From a checkpoint of a small transformer trained on Wikipedia: 9 layers, 6302 steps.
MLP neurons of a small language model. Each row is named by its layer, matrix (gate and up: input weights; down: output weights) and neuron, and shows model dimensions 0-127. Each number is 500 + 25 x the weight over its row's rms, rounded and kept within 0 to 999. Numbers have three digits each. A neuron's up and down rows have the sign that makes its largest values positive.
A block is one neuron, or neurons of one layer that tend to fire together. After each block is what it responds to, as a language model described it from the Wikipedia text at the highest values.

L4.gate358:472508508506554539497497489521525495522470484523509488449517523547483526453551540509503487465506482487500471497485462527493488491466520503518551438435472479522515478494479508458515537504493490528520538558496485497514508500518509521491509494499454492489533507504518486527467524473480496552503499536488509560530499508498533529482539505513499493478535505498474478503500489526537542500515
L4.up358:494478542490495514450525498491498464516506499501486501479490498520493509479456541480528513492516450527516468529487498477526528491475484534496510473462529503497513496481494477460495525510486518526481451490507529483508529489513464482490521531524464524505489504451504525479487509477496473514466491485486451525494524480514538524525539467484533479473499496554504529492479451571519522478514
L4.down358:514505500504441492528492509509493507497472485504494480513496548486494465518483475521513523499487461516499483506502506496478451468516500482503515493543519484516500487505537549492528473496543528483513529455495498511496468469522478503514483449489520499510513467527496497492519475516541509519487494494489568459515483516513515496512436554518498526504476486465530483472510534482450486502491
L4.gate723:488522523506477507462475528489544444541478504510519477448477441550452492511536494478494474500494488513508452490479509522508496525499483534510520488500528501467502471503511502465548517515481493493515523477514527452455483518540503493522504485490481515488486496505502468493460469522553483525471482483517493527520474552463541497490496472472517484478527522462506459474476512502486514536523
L4.up723:500485518513474538502485550477531487517503489552453482507482533483554523473511502470503528489476515489479531541522524477526467411474516499478536480440511523495523523493503520496491539501495488499465505451532474458463517468497513497501419552547491517493505496480456497479522488514528465516493507504490470526536513540522520518560523486514483531458480521537514495510486501482467540511534
L4.down723:517511479479457497504537483493518542518514480472497514479512517541497487461484516551518498487504487506524498452498489478478506535489507491498526501495481489499518496547520549488531476490452462519512454508482548489520496498508496526499548495501463520535508482525502482488464517454538459502496463495520520498511474453485483503467541554503465479500564458486549503494506486538566468490467
L4.gate972:490532508521485492494488519481503443441502488511481480484485485487538505514501515465494491463501530517453489473508498488496457474453513507498514481466492541524486442514494526514492531488501468476505529492488511511463494485544492502496475526475502488521512536456519508484501474522480473488503491494487510557556492515488508506471490482508533518511463535486516490492440506448506488489538
L4.up972:503499520428510471519509487492495493488501486474486478478510453528501536499500525515499488487585476491501466515483513486515510496473480505494513519451485511495495553508474510505489500463489469487517493542480471501458513487511485541500499476492506490487510537479501521485482535524460521482484503532539542544425469531501500503523474492524500519499543481492523498507476522440475508495476
L4.down972:514491488550494509495511506486554558533491481507484518469549532484488451490517489491479517498484484499521540494536503495490534500516499525485505488547499477442528498480512495468479518497508500513532507463505526487513486522485502467490478518514497505536512438536501531509487478477539482478479486495500525456502518476488524514518540511530470514509498514540426532521495471570498484488513
L4.gate1115:487517506548516405515491460520517481464509509513455545508517477468461501471512535483517492517506509537481527452526495487528494492522533510481490495452460567540498490454484528500514503560529505487523506478507505533489533479491514492501556503524504497481498522470523515484513509528518492516544498494499470540521524490459524487528518541488494523526489530533499497529510515485453466505492
L4.up1115:492509466455473508462537523522492476507487505506512469485491505493525476486518473502514490509501543516467481521484467514477505508487506504495506472469494463483558540555532492502480488518502539471501489506457479503470458485511497472496510537527498511519491512529481509503495508513470519545467462464536494472508450543495398533460538536500467539544486471532548451496489460500549510498518
L4.down1115:504532532543483444503507467532477469490489498529498508480478514508497518509514560502464554545453511485520502556538486506508480478485523510510513442491470518532519478497473515487490514510506510489478507474512518520469508516502500478506519502482461493447483503524525467483519495519540501515558533501485497532466515503521520461539500522511495477520457514518536474464463516534505531476516
Description: Inside multi-part names. Hyphens and later words inside compound proper names and titles, e.g. Tennessee-Tombigbee, XEHHI-AM, the Institute of National Bioinformatics Institute, National Labor Rel(ations), African National Congress.

L2.gate719:457551508526488497514500493513520520488473495450544505500514530505505486496499519509495455548533476485532513489496511520479527555463500465508548488521476507501512507523532560520505486515528550518526440541543515480443509523525497503548538524524544464501507499504507533500509500513526510480474505490492502573458546480484449496498532541509545493510517490500475535508507434491508494489519
L2.up719:480455523531483479552474487527519527508522466452483503520486472463508518500488491500517491481503505498442526479493527488513486486528489512498450539535474494481510516514532526487517505496501501501488533482524524496560482488545486489490491475499517469508501483531476515505545504498508496508490477520523522488519478554448498543479471518521502504496489508489508529506450516438507530514490
L2.down719:479520525464489484521503502504500489502491512496556483499517538499511478479487493500509537518490501434542499501479463487518507520455514423519544492467441510504490511503494517490500482512489505513518478500491509512467512539463508480478516512510478455478495547486478506517516533504524533479494515515530470463488547507496500491501530477455509492491502516499490525523512478504535503474473
L2.gate762:515482463497459501520497488507531505491465534470469495491486524511478488461515507516551506510497531512508507515529528506510512512515564438491473511486487502536517541515454546477544495484499511494496504498516507547467529492510546497521496480509486476464519510490481505474552468530520495487492518465501456494498489454518466533526470496479525499488481453520489467521400536542472515495482
L2.up762:477471507464523472501475494534524555454500509510545502492509531511489479553492517510480504489523467458476530473556477500498516495517487518514575493495475496435500516508484479521502504473517507469479507522544533510502464526536469507489509517528501513518502488511502499524477519514553551522524514490529519495495496514505514537531513514479458481493512506501538517481511466488510452465494
L2.down762:513478523558455528508480482512508532495530502470478509520493509475481493467511500550520538508521502528493485500515532514504530473464518458509483515465488503539516489532454489466529495462551507507482510493479512518519516527542481544547485469508484463477525540454501540470530489515525481474504472477515490477514489470465491527481449544499487525503447519442514456527469533492523508502466
L2.gate1291:486488489472469489463509494508522515465536495465468531531447504467493508482469475475573477478490483500489471473508456503484528538458508489472494479466515508512489516498515476485530522498513536504491519452492509551514504502549500494494530514542453514537508531539505468486526521553534471484524510529513535465497543529498476483497546494486473507467538500496478504506471498494479508504489
L2.up1291:492472520478498467502468488509510517497449509507488487526493466469523483548549489476479534524481524482497499516540520511488507459477546491511519389544516518483463520474527544507480468498447543526487496542506515466456501496515543520480532504517505478485522505489492460502507525509523524540527486459542463487488497521570512520517490469506518540491509544538464513514530522537515519487525
L2.down1291:494505473474450510472511500516485490501513520520476533502480473472495535491504530510547522451517506472481510454505484477513540507469485485461471489473543497484486514439499457473528551494494522473502513529482501562476514494531524526500546469526500538495476522537489471519523559497531517515508516483505509475536546509470499478496534497475481473465470502479440469479529522496480515482456
L2.gate1332:501481515501488549509506495524542524476504443468495491509541508477471493510506472503563496487525483453427476469467515481492547530482485507474489521486503535520484500520502500490518520499512492480480507543514463519519521482456521513515534485538478484510511520490519462485521498514478491519507509490524515502497486531558530493523515519490477458524502441524438515479444525517519493458493
L2.up1332:485524498493522486497481547479519473484460479490479487493512493520472509473486510552484526525480518518508482479494505510431498501509490513510525528491503458494510546521525457506508528487531478490537444510516482467516515467500494498520455497473454465487533485536519490500490478483528513507483454481550516497491480447502501479515529517505468507508503458531499521488512463530516491503454
L2.down1332:562522476478496495473539447464466520507496547460505488472475486491521504516506494453478528505500495449548518501525475543481505510508522508529538434530501464467491470485484526475494512523464468520508536468550552483490498535511473468458520482514522487496470495496487504503438511502529514535527522543474524510497485486463477509495499479514550492514473550469509486524532504476499482535496
Description: Table separator hyphens. Hyphens inside the |---|---| separator row under Markdown table headers in sports, chart and list tables, mostly the middle hyphen of a cell.

L6.gate1272:480533482520525469484471493460497510499525477519495492510503536519507543477491497501475490458514497539459511503557436491526497529502506518499489454468469484487502482530486518514434501520482526493553468477547543492414513498505521519501511497522502465517482486481476506491554481508538475531542470574530553518469499501556535524474521533509535500514486460513505487485492477500460498493566
L6.up1272:499470495512516465496511486453524492520488521473477494507500488503507538479516497507489471480470513510458460494517512467511545523503522479513524465447467485507525466522517505498493458522476477481498469491473508546482523545484500477455476489522518509516498523495529522476488544482490483510495495521495538545513466477503474490497488494492516557535459504472458461551538500513484527527544
L6.down1272:514501506477483464521502497492535500523503543488460518508520499529504521531513465496480465487499515476449515476519508486542500479526503474500488477480424503510508506488504520522511472516477499487500520476480499534546531480482514481521504501538517504488483519505509542498457489452557464461499455533449494513509491520524503471459499503481519519545528463519458505486512472569533533528528
Description: Hyphen after proper names. Hyphens and en dashes right after a place or person name, joining compounds like Gladstone–MacDonald, Tartu-Valga, Seattle-based; also mid-name pieces and "and" between names.

L4.gate59:526523503497474520491509488475491526537496495511483517482479457516469545473527441528498570481482515496489481521563528460457522495518447486508500450516525486444525509519502476531497529505497461531521478546465522463482512461504495506549468496477472540515488510523504460528534492456486536512514461532485502470525510495465453496499499516500505499514468532504517510521505444520538498488473
L4.up59:500492470511441495498457500461511505500518512474543533453497529478511534481515508488508522505509494509516527494554512460488485547496502528488504539485470486538486509529452541506515493552474481517471535446453493505471506522518520499510480498493484492482521518547456496503515495527496508479497512468495509507494517489475519499517478538505495489479517509484521511518507482521465490452487
L4.down59:465522509490468493472545544502490532555519453485484503491515489507516473515557434524529508487490505489509454524531492500468479503516478483512496501553530502525505473503507460528505497485496486478520469448476496525488461507491498466488529488506521515527464568477439466501529448491480530456499499491482491527555475486508489482490492539502475482452468509469535494459469501477560505491474
L4.gate192:508496510531505491494497508525535519511516493502478516498495501478482539482500539505526512488480493498489485477540517501516447505472477482520504480507506490495486498495472487489489491524538492475543511475487526494511516467491545490515479491510516478493498513495556511531539433528489544487459499505491516504557487477451520511531511552509475533512500479513496483507498508548505507469511
L4.up192:493528505506501492446565502520483498505473485522521454497489465531505513500494502509512522509514520507475479470509522492544468514453491458515503500485466526533520537547480497520506484510474500472492519514489512489481515484560507512510534467511479506507507518508510507471500498538531521533514457492490528537523507519473487512498536499554486460511509504467550539490450519504528533489475
L4.down192:511513507503497556498526525520534539540530464470498501486518500506485559466535536503499547541530538498505502499517521515490507490492489473467486562518537492518511470525481446520503515468475460520516509483496526493502515482495485509488457511506512531502467497504516511530512503485484518492519503506510480500547515473462489521485513493482451490498499482499493524493516458509482490485518
L4.gate1222:458500438439505484460524532508498468504524461508504487524502461514521538466539519515518533508492519531486490529526543475454487525492475462445498513494480519562528530481455512501520462467499470458438523495455461508479499504495515473518520489489477506543487521475496473498533513508460495512477527493528529518507513466495494517521570529510484493501523470516476493511487488480540519450468
L4.up1222:474482515503486505514463474550500498458496473540520490498487504498525496469559526505510491509523501484528485476533493526421496508508527542524504476529527535513511501493523495505531538472545453457496477492506459504524512487464479483552486497505480512495509482506488498513518517484508535528505474507537501517530517490558461508533565474493486465477518477500485513494485499523514510501487
L4.down1222:518511499468487585523494487500511485523509500482507476458487468530525525489559511541531519499512550522480521496518480481511477487488478473459506529497510495550495487509519487482494501463496522494490522468477532484510504520495503463457498488509497498539505515449502475512474481516496563455526553523504512509482531489498485468489494505435476506506524488503452548451527502514501468478492
L4.gate1254:508466466518483509471457504487530508519527481498496493474518504507473519486559515522485561484491488498511490480533522485449497524474478497519481497537504483539520512540507508480520528504545475493479524485474501485544497461465521492484502503501486455489506515467519545484502480517492504524517491523473507512535551491503571517532529505504556475508510472483466519502472503525539512493479
L4.up1254:470515480476496477444481504537456443536522503504514482476441529469472497503532511540463487492511505490510479513476529510510458482488479511520494476475517476489481506515482525472499436534495517477463501550482471517498501453565553476492487514508537487535475487514514522491489517531472471487547500494491510525529484503440480521515498511552484496483542511495507485516490474471522495496480
L4.down1254:497493524540449516521511469518486499496500500486512527468538503499511522488557518498528503501513536462530526500526505558506532502510478489487481480474515544535459520496478469524485535521525527453501467455466472476482448538513517484497469466526489572503522502501528424523537460491478488482514527495485499536522505464529483446472488528484481528498461477512474480502500495478506528487447
Description: Main verb of clause. Fires on the main verb right after its subject, often the last piece of a split verb, e.g. understan-d, deeme-d, made, stop, use, announced.

L2.gate173:511519485501524501487525518478494495477501470486459451501505513497497538516511474505537517531466544525502504460517572478466506473521480471473473528494517495526470496527553467517530506494475558487540471518475518496498497489499533496534464478449479507504453500521510492506508469502470500498529529520492476513504503506530538494537542517500534496497518500449485540535499435511500540465467
L2.up173:506511482510512550536513483538464504503537556521498470520490497465519491446476465538512489512488528531430502512472489500551487538491510493520524449523452472489492507465463485511493551501495463535519500476491494490490527480486533477492501470521533520519496515503486502525478519475599497483521488500548490489497518573513503455478529511463476488511525530500526500484474478466512484450483
L2.down173:490494484477513459469514512501544483471490480517507563481505490503503516509466522485503555527507460515552514482505493471455479502516494502510537509514527558458451536506520469492496469520488513503496532473489498522487534502512489521535486520459501484530514461521468503470536511505463503516514503465497517493525493478469517524509478479521500522466483519504524473514531492506463521552474
L2.gate236:502521473488480505482483447513469460530509498501495477476509528487484476497493482558498521460468499500497477460482478495489543520528470477517478531522490499501460521530492500515456521449490517529456470511519489504498503465496521472484519493453523518525493491514497478491511473492483532479539467474465537442549463513549534482500540489480512486514552444501491460561481486547540533497486
L2.up236:549484525465503495468516473487447493502518497493481534501532511498481505519489541484512532500497473502492458442530493497508479554563495499518487460507492518487456482536486460510438501502512526519507556487534570500478500526503475562489552490491480529528525502493496528540502487549498501519515509503499527517504500519451498492491529454439501519525451497496563507500502505480462477502485
L2.down236:504483493538560492531475496471475526491509520443466465494500424508524479503504516465494494557484472485506506526545517513524500551495515480528508465468502493514486470489484515512508520508461497472504483526506482509498518476489448523520472508513464517527476538496504496490482512489518492537452521510533509511474502480479472470499509462480524506492456503527496539474506488520500492515486
L2.gate995:535475523471492482479485529490473504536515474486487495481523504485507529483543545472477531495531490484513524494509481539467508516441457509517493503473537538492465524487523467553506463529522500521519555488509508460479566480491514480457546518496494483485496521469453505504463453479483553474483528539500525501523493483505503505517486524462485539544533484490489539510486464510534509487530
L2.up995:517493542443508505526492507515480507534535501489499553491508475488496515523522528542485529523477515548514455476543462504520502543459450532521493526552525489525501486470503454493505461496533513505523524469467499459507557499524504448484515494501533514519424506500475522550481507490484568474534488518490495495495501507471494512504530502487520502516535528447508515462535511510511523488478
L2.down995:476472457492504544509504476500487481509516504502504551495520505491508515519521503489498505488515509530515462512529511457495508522551478481496523468539500460475518497486471514474494525454476466494519541476494496501514523527473495473507493501471464501463436505527488540508539498518489476513512499500521512497470526524491458483506510507563491482482459518488502510502481487457469487478490
L2.gate1216:463498463468483505509540495482504501466515541546493550491530511486487536494503488525522521467501470484535458519539523464498528522504449497518524500481493507524505500513516531476499502503519494526512520457482483486482548483471502481489470524522503504482444571535468443529514467501448548491520498519488493493552458489498519495517523535469516485511500476500470530536527450547489473503472
L2.up1216:497520461482516527492519519481441490522539499500520500494467542472487478549491494494479525475503509499484518490558498497500454498513465515521476464509515519485462500470454505530498519533505492482490484505524456488490498491516525490493492520487504497519542485487515527501513494505500517486484478480451501477502540519472509549495513519508526493548462484495537512530484493515472505467477
L2.down1216:484514507486466522498523516495506478502540468528483535490473521472470492518524472489543527491487458495507483522524450528506490515475466491522513485522492500507512538513516516493495476480518491503519507506469491504520484456474543499494457474499482470506444477468466460509514505525536548497517522516479514497512446514497506504507560544517543470513566467483503500525510455475498478497487
Description: Reporting and evaluation verbs. Verbs of saying or judging right after a critic, publication or person subject, as in praised, described, said; also the first = of headings.

L4.gate419:505534489508478497535521511509545530459499506517524499487546505483502471510521538483525493526526510533499550525498473511457487492515510493512487491550526487460547528502518489481496524518474519469508457491497498479469493539461503469482475486470470494457540516467519470483527521494546511494474488513550526482494494501484507464538465482456486467473478503536475498468498448542519518448490
L4.up419:504477470506512526449515474579508487467502463514521488511524525486526499464468505518520500521507499492505500482456534512539476460441472474501520528516494515519499499507558517506557458496488495463542458566458469481487514527557478548494493472491494519513500480532526484485537515498505494495540474468445517519492503510462463481536529515524531517534508523477498512481504524496455511492452
L4.down419:479483500541520506506513447523512497468467490520491497491561498454536485538538515534518507441500489460510426520498482478518509493500495543516494512492529504440483491486501521459523481500484485483530515491507503475489510460464523460473533512488525515456444470484492538546474525465474491540497503486487497491537496458563537517532464498503500507463492475473467500507478479479510497496487
L4.gate506:490519483498516536512489510485544483511523494502528526449465517494479522499468516505490511478497507500571493501531474479495544487539535470528495481492502479505499447467482499488510493527501508508498498507491458524535532476481528478519510490522472513485455513507484417488484521518484484468509492499524503485503515450464467543532534499463511463506478519518475485509469473521445524486517
L4.up506:481555500472502519471502523493521510469531510520493473516504491523487468500535514451523459495523520485474499449514498476510513550497547511516537439540482521495506503488549531475471475501521487492476511487489486531462538491498508498501500508513522495507488484471435557481540527502466494502441522508503512487498510465497512486513501473523469521516521491526467482525466467495497462535523
L4.down506:530462473494471498495460455507471520486489477499536525530505516482515529504447535507473493521507517512523504521488465493494505492554504501500458512481476455516487462501474490508519515529492485510508435513536503552554479514517519512487498482453490514512496503498525466505457484493537490493523464470489499505467508504485506524470499518475525478482497515467517538533547491478510522505486
L4.gate625:437479489480530477501481453543499467498486463520490509522481547522516489508493500529509488539481493482498530476475519471502511506523520452462542494521454527512482489484515529483518502519502549527485477489470471472474505455516487530512534471491457492525469460455488471472501514486522483505500483481504503483486552496517538488511459549506445512503491510473476527541438513531482479518491
L4.up625:544559515498502525460501539514544514521471530506474493501502517507479488505495453546533483506506555521504487502535558482473489494530499475527545496491518507525516492490523516481457468491509471508485493545479505518514557531527487495496483508516475505449492489467470491465508531520534446550487501493488516479531467506481534502488519494452534479522481507475502514472579507516503505518548
L4.down625:517518493491522492490484485511465536500509507498511492500491511507478452476497508498476531511476454471471502518469510497511552483495562500473511519499498525506540536500532474516524550469459534519490479476488480487522527538474500544466506476486490483548504473493518530481492546506534490516450512519498486457484535486506478504516477576494463513471536496475500499525484533460501460508467
L4.gate795:460526527499457507490486493524529523433471521545495505498521495515544504537453521480538512497551482538474500522515528496491531489475500499510516498454470530532528491548537506531499489494479458494512496471494495513452471568482509458489478481523528541498523531461539492472529503460505545509491513463532493554521535498472482507529524533457518489474472459552512471498481543484523463495481
L4.up795:449490471537477510499480521492488527523520508483525477488510548567513459517458506493555493475515461472521501506466541526516489516510492456462484507493528475526490485477493485519513488462536530467473512519531469498507493517535529465502489526534498534508458545480496478492437464514558528486483469533462517513508500506473482538530446503481542554527473545524485486548512515486483495515484
L4.down795:523502500540483499515511464520499513532500504543528457511499456499517488491494490461508484514522476535476469502546455507486504490504510493523511529486510524460497435498492555561518535479490517503509508469508484491445516495497502484522484499517519498457511510459460462522516456467510526436486493472507461520515508552483493492511480488463480511477504534547459475489497510506509507500521
Description: Table separator dashes. The third hyphen in markdown table divider rows like |---|, plus weaker hits on hyphens in compounds such as co-founded, off-key and vice-president.

L6.gate89:503476514524497519516486485483494500461468512449494503492509530530501528505515535501518533544503467497517456515493487531519536527499484464533547527509480499479515465485528491483483500535471466531512518512487499496516479519511554481502498516501492519527482527458521496511505499534536468499501469509581494531530509501505493475456507510468453468524506478543504458499517533525532480516495
L6.up89:509540537503466511527483525445514475529502482492511506486477474471531508516507477501553492517524517494501504511537512481460496503519482500465526488479473503533501447513507509510534500522558506460490511469524471477497520503469505495553485514525493523502454469493461480505511499494521480503469520510525528526522507496481489493541486549509507504536540492472503500457493504481489534495472
L6.down89:530530483563455473527519496481478517500507521515526498493545472503520500493473503487541486488501522446523488497480514518474504497509479471473524490539502474490502513495517463494482515550503436534517483510473485518512521488481484490516512487480509481546474498472516551490467533467504456513501507502512493509450533494503479504527503472484504526487484550491492488483507518550505494515486
Description: Mid-word subword fragments. Fires on short word pieces inside a longer word, such as sc in susceptible, ori in Aboriginal, ce in intercept, and on hyphens in Markdown table separator rows.

L2.gate6:498475531497545468513494490520501499495515451505481480487496528484488530491506491507517483524489488526493525516492532495496487490484484486450495446520486490518494486504479532561512476438463509534477471511548527530467527463497483478451488494490553504521510532452486492469497485520531504551536500527455489473490529491547494513478494488527560506494531514472544523520480528535504483541531
L2.up6:485504481503527503473514481463453465504532535508443518489467475504507515540455496523500508494475496506525443498519496540457547502518518499512516509493486499524505505470486476526459515505525504534475499448552473506465459511509483502464489522483515509482520462489529460536483493532524510456496442500492488494483525473494511467518560524506492491492468460503498522516453475559485465457479
L2.down6:508503519507480536533542496526583483521463477505492471493529520498483523492532533491495492500518511491490533524533464485512509496555505524477493435486483513495501473518486538484523493582501495508491499512442525481527494468468505464502519503522486528510521497445505500486482497494519474503507491499540487560511501511480501523513513480483475493517492487492491540458528480484523500497520
L2.gate373:500478549454510462475537502478498495469500488521522496498524534489526497511502484516520472521504529454436489497490499502505509531503432548526522481496473514495478509520516514529516514532471459451511514506483506505495555535476488494514547429498505474480484492494516477472483506527467499527485515500497465508509512502507464508540492459475512463504544492488497457528478482518517499554488
L2.up373:477540471495494422503490513509492495513503508476458491473533481497492524538550479510513524508492501469506508503506507481532520494510528476497509449468496507478479549528561527478491507479523508458532527510505522529488526509537517486426479502472475501482512509479470468475513501500496484488522489466500494522496509516474489497502488531544503550538469479503507497519499541505479502542460
L2.down373:537533503505494552489518492456532503520493507516505510504478527505533491440482478469513537542521511524529536513560506506462512487508491547509513475536451514495489472506476516545495501532459483503514484472469486504496463531490472456573525503501493517518524543498462487474483525492512519537467483502481464519489505465506484527558500526472522466484467482531496518493458508512514499511534
L2.gate542:476510504497461486497471494466464503541505506491495521466447507443517541522559526501494482515513485476476471515500499523521560481501531492496498488425508513502466521496466512484483532485500490470519529473478488530523524520515510462497490468493478518524476529466465494438498528543514502458511544531457490496512546484451449509532518483521462505541467467527500512466493527469471513526507
L2.up542:544473515471527433523515468495487504518500488482458502528497489479492530474458513515504477498525503505506487487512497500506469480533565525468524480533459484547535523523521534478486487516504503474474544480507518506482533497508492490501451535440470486513485507523505466470491497528535499545549479493490461535540484525496505495518498523540575534498475495543483466503489521474501468494494
L2.down542:479511487499493490499509442509472498508501485464510513504523543506507539513506527460436435501502534501505558503576515529543523500467489493477474486528419488522511502517510506500515520519497441505501517479472506523472518483475528462492517506470489510473501528472479549480497473507507497524458482473534473562482521503491506525492500451518501514521521464460495540507484525532519497487518
L2.gate716:502528514539498497539537494485482476471514540512494490490487533486484521518510500519478520507505487495525538563516530480493537492505547476495515469478504497504477470484487503516503510516523484534496512431530497508466506487491484488441552499516522490493505519486485530501455506504506536514518523507491477535462524474487511536459529540508527500557511534522505507513499511521520476468529
L2.up716:547505508487482467483518507483486525503507505459510509525477501495497553467498522484526451551517471479531516503518526491494516488494501469519528522564542497483472517471531550506514504437549512523481471460493503501488496462533523528479500519513487516525464521474490527516509486472462540518517531481493542513510462469563498510502493539533507562539488518485465491551501468483458522487487
L2.down716:510487476475485540519519474524524518511511474526505484496493540479485513518496510463506545508488499517479578535529481545500522502515508496509517488455489514478504456531483513475537532539446489510497533479502486511471540519527465515484533549521522528463508482508518504496505478533495489508504507547500467548498506509444510478509504515525507499523501524493491517484498489543477469454536
Description: Compound-word hyphens. Hyphens (occasionally en dashes or slashes) joining two parts of a compound word, such as high-ranking, safety-critical, ex-girlfriend; also number ranges and hyphenated names.

L6.gate950:482468498495511542492525477499487453456508498527452525482539500480494476477485524527564490494546468476513480480552520493534530528514490500485505473520511521522503505519509491526507503493534515455486537518507506453500502483505511516473532501518512505516482487485519512507556489522511528514506560487519543508512511551523479464506540469512479477527472500563489519470492503484531486460494
L6.up950:476466471485447533481531467492474473538473501508525515533505481498521468461531539525522511525471529525543446478519464453520534526504492486496523555526509457585500514469508513466504505490542541485510509470479474502482475490512512491476484470523494504529505507451488474526520475507498518452480491484508509524512554481507470454498517555476528472510467483551480532481489478529533493461460
L6.down950:489527520512484522506499492518508528518479466499485513502480520521456484475512526484511480529518479518576501502549470514495481497499503450503502465483527519518514509498540520516486523492497495462495483513474506496533518488482483439522517509434501482536531530491479516504482520506496464512560536462484531545496530475537483483545505492547461511498458481492508503481498530459478561490468
Description: Bare verb stems before suffixes. Bare verb stems, often split word pieces, right after a subject or conjunction and awaiting an ending like -s, -ed or -ing, e.g. require(s), conf-ront(s), accomp-anie(d).